{
  "n_kv_head": 4,
  "vocab_size": 4096,
  "norm_eps": 1e-05,
  "qk_norm": false,
  "lr": 0.00553,
  "warmup_steps": 200
}
MLP neurons of a small language model. Each row is named by its layer, matrix (gate and up: input weights; down: output weights) and neuron, and shows model dimensions 80-207. Each number is 200 + 20 x the weight over its row's rms, rounded and kept within 0 to 999. A neuron's up and down rows have the sign that makes its largest values positive.
Before each neuron's rows, "fires on" lists the tokens most often at its 100 highest values on Wikipedia text that the model never trained on. A number after a token or word is its count.

fires on: "h" 22, " D" 18, "u" 17, "in" 7, "ul" 6, "stitut" 6
L4.gate239,227,200,209,212,197,209,217,217,233,201,193,216,188,211,236,180,249,233,177,189,181,196,210,211,197,176,161,186,190,173,180,181,226,208,210,167,218,247,201,214,207,190,189,186,205,203,237,222,185,210,226,224,203,184,206,235,237,177,204,223,170,187,217,217,194,170,228,213,223,231,170,248,227,200,164,201,176,209,203,192,189,218,200,151,211,209,201,173,197,220,205,177,205,208,217,205,218,207,177,174,231,205,206,182,233,227,156,220,200,195,220,226,213,188,176,189,205,189,202,171,208,216,185,218,204,158,210,208
L4.up239,217,208,172,195,217,183,216,210,179,184,229,180,214,197,205,202,187,201,186,214,172,221,200,202,184,191,182,178,214,172,174,220,199,180,187,179,195,218,210,175,189,128,176,203,195,183,185,202,205,196,204,221,175,180,203,206,204,255,237,211,200,167,189,191,210,204,232,209,216,183,180,200,198,197,160,180,180,202,237,221,217,207,193,193,235,209,212,206,189,191,188,209,192,218,218,258,169,210,234,202,181,172,203,201,201,225,226,179,210,185,181,203,213,218,191,200,242,202,182,184,197,227,201,172,190,222,205,225
L4.down239,198,194,223,204,203,190,184,209,210,197,209,151,203,208,190,164,190,168,217,225,187,218,172,214,192,209,194,199,218,207,195,184,145,179,207,212,196,209,192,187,203,214,164,228,190,163,219,209,163,198,188,209,225,177,236,196,178,201,226,200,205,209,170,205,192,214,174,203,202,187,165,210,213,199,188,222,205,164,202,204,196,194,193,160,182,208,197,202,235,189,204,204,200,204,207,205,186,209,204,167,174,190,187,235,203,225,199,207,202,225,213,168,186,235,192,236,241,192,224,179,177,192,195,218,219,192,186,181

fires on: "em" 14, "man" 13, "j" 13, "m" 9, "ge" 4
L4.gate208,236,194,185,191,223,207,224,192,166,189,208,231,164,187,183,180,191,235,180,204,244,207,182,212,218,200,178,178,203,179,193,223,160,209,184,205,237,217,165,207,189,232,212,194,185,205,227,191,200,205,174,190,222,193,236,221,215,226,199,207,189,232,181,208,235,185,192,186,187,196,210,179,221,229,210,230,210,188,225,217,178,212,204,187,188,221,228,171,149,189,215,213,203,195,180,197,197,173,182,211,213,196,213,207,205,189,193,174,180,207,199,232,200,173,207,165,218,197,213,182,226,196,194,223,169,203,175,213
L4.up208,193,182,196,200,197,197,211,184,221,221,211,193,190,223,199,163,175,224,186,229,241,203,208,191,156,193,201,212,213,178,194,208,176,209,177,204,239,226,232,232,208,222,199,212,161,186,212,185,185,195,217,160,216,206,177,195,134,208,205,181,168,215,222,232,231,188,194,202,181,197,206,215,225,221,189,230,226,215,207,202,225,241,218,223,170,224,194,208,193,206,216,213,217,190,244,204,237,187,195,181,175,192,225,184,210,222,195,179,180,207,188,201,185,212,177,223,206,199,203,187,205,237,208,235,202,204,207,196
L4.down208,212,180,219,215,144,231,198,206,169,181,169,181,188,206,202,192,204,179,238,217,154,195,186,177,207,210,201,215,182,203,207,216,212,204,174,194,192,194,184,201,191,232,179,260,204,199,207,210,199,172,221,218,202,244,206,217,183,173,139,235,195,206,238,188,220,213,199,206,206,241,160,162,231,173,219,228,200,197,186,187,189,206,193,206,220,201,210,180,225,173,193,202,218,235,202,176,176,201,177,221,219,186,188,204,160,208,201,192,192,210,222,210,216,194,210,191,195,202,196,201,189,193,204,229,183,188,180,182

fires on: " in" 38, "ain" 8, "te" 5, " main" 5
L4.gate450,201,201,185,196,215,187,210,192,190,206,212,187,199,190,212,179,199,216,205,223,179,240,247,188,177,180,214,201,226,198,202,184,154,197,226,183,218,243,188,180,179,218,212,192,212,230,200,162,212,193,198,220,179,198,194,194,215,214,215,195,185,182,207,187,159,205,192,191,192,232,211,228,214,227,212,205,209,216,190,164,186,184,201,211,208,204,210,188,184,217,201,199,226,243,206,228,159,189,189,235,188,212,218,170,207,203,189,206,189,229,201,180,145,203,207,198,235,208,220,188,224,204,206,191,195,205,163,188
L4.up450,216,186,203,204,181,209,205,190,187,173,228,222,203,216,225,186,201,191,228,167,203,180,236,211,205,184,239,166,219,190,186,214,194,221,222,248,196,216,209,146,197,256,207,210,174,177,172,170,195,227,189,207,160,202,200,225,192,193,200,193,200,193,206,216,173,197,222,187,177,181,223,223,202,204,194,265,232,217,208,225,197,196,181,205,202,213,171,206,179,244,228,189,204,207,170,195,177,171,211,242,168,164,244,229,213,167,161,223,192,175,184,171,200,201,195,201,217,210,221,184,182,204,196,201,210,197,205,215
L4.down450,229,204,204,229,183,189,200,181,204,211,183,193,194,219,246,189,207,182,197,214,219,138,172,200,208,196,210,207,176,240,211,202,189,198,183,206,181,172,174,185,188,236,197,188,197,247,180,181,180,220,182,204,184,196,213,217,194,215,205,188,224,211,216,225,235,159,226,221,193,193,198,191,182,218,212,228,208,196,204,196,201,236,179,255,217,228,173,198,230,191,226,171,219,187,197,188,209,163,208,175,186,245,178,168,205,187,179,185,148,190,207,179,213,180,180,192,209,225,193,210,213,216,177,190,181,170,203,200

fires on: " O" 25, "O" 17, " o" 10, " sim" 8, " I" 7
L4.gate765,192,194,164,219,212,226,232,215,225,214,215,186,215,210,199,263,212,213,201,190,214,206,215,229,190,192,209,142,179,218,193,175,216,186,221,227,221,170,176,187,196,231,189,184,201,232,224,234,225,186,173,186,193,232,230,187,187,225,141,194,181,205,169,181,191,200,179,221,205,193,192,228,184,191,201,188,227,230,201,192,189,204,189,175,191,211,204,206,205,173,223,183,177,201,232,243,209,227,184,168,188,193,204,203,190,226,180,230,191,211,191,199,196,214,186,206,225,215,208,177,199,204,213,208,200,208,209,171
L4.up765,210,213,208,213,198,218,221,203,211,237,231,192,211,181,175,237,203,212,201,197,200,230,173,200,156,169,241,181,199,202,193,202,202,183,167,218,185,203,176,192,203,239,189,180,191,214,183,224,230,226,193,224,220,230,174,205,215,206,168,198,170,230,187,188,189,226,168,195,182,196,204,189,212,194,202,215,217,221,211,217,199,224,193,212,246,191,201,228,154,186,222,220,207,212,164,233,215,217,182,179,198,222,210,147,200,199,227,204,207,210,170,195,201,221,185,191,230,182,176,182,220,218,223,181,176,189,201,197
L4.down765,216,227,221,193,172,194,222,201,241,184,191,222,188,212,189,197,185,170,205,221,208,171,201,232,178,154,204,179,164,169,193,213,176,248,207,218,232,211,224,219,198,212,153,181,213,194,190,224,192,188,204,209,205,256,196,203,196,205,203,200,192,211,163,217,154,165,211,209,191,200,197,234,198,219,192,215,190,204,228,208,210,182,200,202,215,207,205,206,162,197,231,216,182,202,188,210,211,220,171,199,201,195,177,152,205,181,216,219,180,205,204,179,195,186,231,217,204,185,209,185,202,168,215,201,210,190,194,183

fires on: "ut" 21, "it" 12, "e" 9, "ip" 8
L4.gate149,204,216,219,226,219,197,195,204,241,247,163,191,215,200,216,214,195,199,193,204,194,156,157,205,233,225,218,187,187,180,216,208,195,229,209,189,184,167,191,186,207,169,194,185,229,175,239,199,175,204,221,196,217,197,177,155,180,216,212,194,218,203,217,172,169,200,165,215,188,207,214,195,161,234,210,202,252,216,227,220,210,210,208,199,196,227,180,190,201,216,214,177,188,194,223,203,168,191,191,222,221,187,201,217,214,184,165,191,191,231,188,204,195,225,214,215,214,198,205,201,201,221,207,162,203,203,201,232
L4.up149,234,207,239,196,182,187,240,164,188,207,176,195,205,190,214,179,232,213,208,203,191,216,180,171,186,179,209,192,202,206,182,210,183,208,206,221,200,152,178,198,205,236,186,212,180,191,243,186,200,207,224,206,198,179,197,184,219,171,193,175,189,189,214,206,212,191,200,166,194,177,199,204,205,222,202,206,223,221,199,215,209,221,186,182,206,204,186,203,220,197,219,170,192,180,217,184,236,192,209,210,204,183,188,201,194,181,233,205,199,209,171,191,197,214,223,188,174,186,203,185,241,230,214,233,227,217,155,223
L4.down149,223,196,193,213,201,221,207,250,167,230,210,240,207,183,205,197,217,203,206,214,218,177,210,221,190,195,182,189,221,194,172,206,198,202,195,190,237,174,220,239,226,201,218,227,212,181,199,203,174,207,233,175,224,190,182,185,204,193,193,228,187,192,192,230,194,206,194,163,178,176,195,207,170,182,205,212,200,234,198,186,193,188,170,212,162,188,218,204,138,215,208,204,209,223,215,224,185,208,191,184,186,182,221,204,225,170,161,205,225,210,171,217,203,175,230,218,196,198,223,237,208,169,217,169,194,229,188,188

fires on: "ham" 16, "'" 14, "ro" 10, "re" 10, "is" 10, "al" 10
L4.gate81,209,225,194,177,200,211,217,211,175,221,207,202,225,192,157,163,218,178,191,191,183,230,162,208,216,183,239,201,214,181,231,208,168,202,170,218,175,204,216,172,157,201,229,249,200,219,170,182,177,195,218,204,184,224,203,219,165,207,212,238,213,195,189,201,197,218,206,194,217,185,229,231,192,185,181,198,212,233,216,193,218,208,194,191,201,217,200,178,195,207,212,194,219,182,191,228,210,208,201,227,229,160,192,201,206,178,197,206,211,212,216,224,212,196,186,189,202,178,231,198,205,218,252,190,197,216,220,178
L4.up81,204,163,231,195,193,187,176,209,208,190,191,178,209,222,190,211,202,231,182,202,213,204,224,184,219,187,188,190,185,230,199,194,172,235,215,192,174,217,152,208,204,201,195,207,199,204,175,175,191,215,211,212,212,209,188,222,217,183,228,197,211,198,161,228,202,208,181,162,223,203,152,188,208,220,212,215,159,184,182,220,214,225,150,210,168,189,205,243,208,206,214,165,222,207,203,198,222,194,226,205,199,210,206,178,233,196,198,212,216,189,170,174,220,229,208,196,170,202,207,164,211,201,227,224,208,186,185,202
L4.down81,224,187,172,208,186,178,168,229,189,190,236,189,220,200,193,174,230,243,161,167,131,226,206,189,234,202,224,176,167,190,215,199,192,241,200,204,166,188,202,171,201,182,236,193,198,209,216,209,233,204,218,204,167,228,201,188,195,208,179,197,199,190,198,196,237,214,171,167,198,187,181,207,209,228,188,191,214,199,202,221,204,172,189,188,212,212,205,211,211,186,189,174,176,235,228,227,206,185,225,214,190,208,196,224,204,212,190,188,180,221,193,250,201,212,175,187,182,215,209,207,173,221,178,204,224,185,191,208

fires on: "ig" 23, "m" 15, "as" 14, "oll" 10, "re" 10
L4.gate441,222,190,220,174,229,192,220,182,208,192,148,217,200,191,200,182,174,215,212,204,207,214,191,221,217,220,178,200,193,210,249,183,186,205,222,190,200,207,199,203,182,163,188,202,198,228,196,167,205,185,208,213,202,193,211,202,204,216,182,218,174,212,216,195,197,217,231,189,222,173,177,209,228,251,155,201,179,212,202,202,183,234,195,230,175,183,196,226,182,244,238,198,171,213,165,219,207,217,194,205,229,240,179,190,204,206,206,210,234,204,227,180,192,208,226,222,201,188,216,188,218,221,177,190,192,156,231,204
L4.up441,178,193,209,208,232,168,225,191,191,211,163,201,233,211,162,169,181,182,249,186,229,185,217,156,213,213,201,190,205,193,200,194,201,231,211,215,150,244,213,223,203,214,237,189,197,234,218,188,189,170,220,173,254,225,207,175,183,235,221,209,231,184,218,212,177,208,185,194,179,201,161,182,227,214,189,209,210,181,169,205,202,217,176,175,196,215,186,222,210,177,230,189,191,207,196,217,247,225,197,187,203,191,207,235,200,184,185,181,194,171,197,203,196,210,251,200,205,209,188,194,216,193,212,184,242,186,190,233
L4.down441,183,241,166,219,213,189,221,191,193,190,192,193,192,194,209,200,219,212,235,192,258,195,229,200,185,187,208,196,185,184,213,185,176,215,170,188,186,201,183,230,211,184,226,184,177,193,173,154,218,184,236,168,205,210,207,168,218,189,233,198,189,205,212,167,201,251,238,192,165,234,209,226,210,202,250,186,184,186,194,165,190,223,205,215,215,224,179,208,199,221,231,183,223,205,192,220,184,209,213,197,188,198,237,187,231,190,216,220,180,211,201,206,174,167,187,212,235,211,213,179,175,195,188,210,197,163,215,158

fires on: "'" 40, "-" 9, "ost" 6, "k" 5, "w" 5
L4.gate497,182,148,175,194,187,214,193,235,195,180,208,203,207,186,197,179,220,205,229,236,168,184,209,220,186,192,215,194,235,197,235,138,169,206,175,208,192,181,202,200,197,194,200,205,203,191,203,164,213,194,183,168,195,216,244,214,203,231,209,165,198,178,197,186,205,210,182,193,210,206,203,223,182,186,210,207,200,224,208,171,203,176,220,185,181,194,232,199,174,205,181,200,182,230,183,191,188,192,184,200,228,213,210,193,185,185,210,206,187,197,193,203,179,223,237,208,203,184,219,165,219,170,170,222,215,196,215,218
L4.up497,200,196,213,194,168,188,171,213,220,226,205,183,163,231,192,172,216,212,145,190,180,227,182,205,194,180,182,232,197,188,223,238,194,196,204,200,197,197,223,201,217,190,218,222,193,220,193,230,184,231,224,200,239,184,173,184,185,181,194,210,194,197,227,206,171,179,184,186,192,218,203,198,225,193,207,172,199,207,201,183,164,185,181,189,206,225,204,187,218,213,216,210,189,158,160,234,187,182,204,255,169,196,225,193,175,245,244,227,192,208,191,180,216,227,188,211,220,202,222,235,224,178,170,185,237,224,175,223
L4.down497,213,195,192,178,171,236,214,201,182,217,209,192,200,187,203,210,201,218,203,184,193,227,211,232,194,196,183,188,223,217,178,181,230,221,218,188,168,189,225,229,184,217,174,206,179,165,189,191,221,213,228,191,185,186,191,215,157,213,194,210,203,205,186,165,189,186,197,200,199,192,178,216,216,214,222,210,203,183,218,227,194,209,212,196,177,177,193,213,193,188,159,207,200,162,183,214,204,211,196,181,198,160,212,200,163,179,202,203,186,181,234,187,136,206,195,210,183,166,231,199,223,197,180,209,177,191,224,217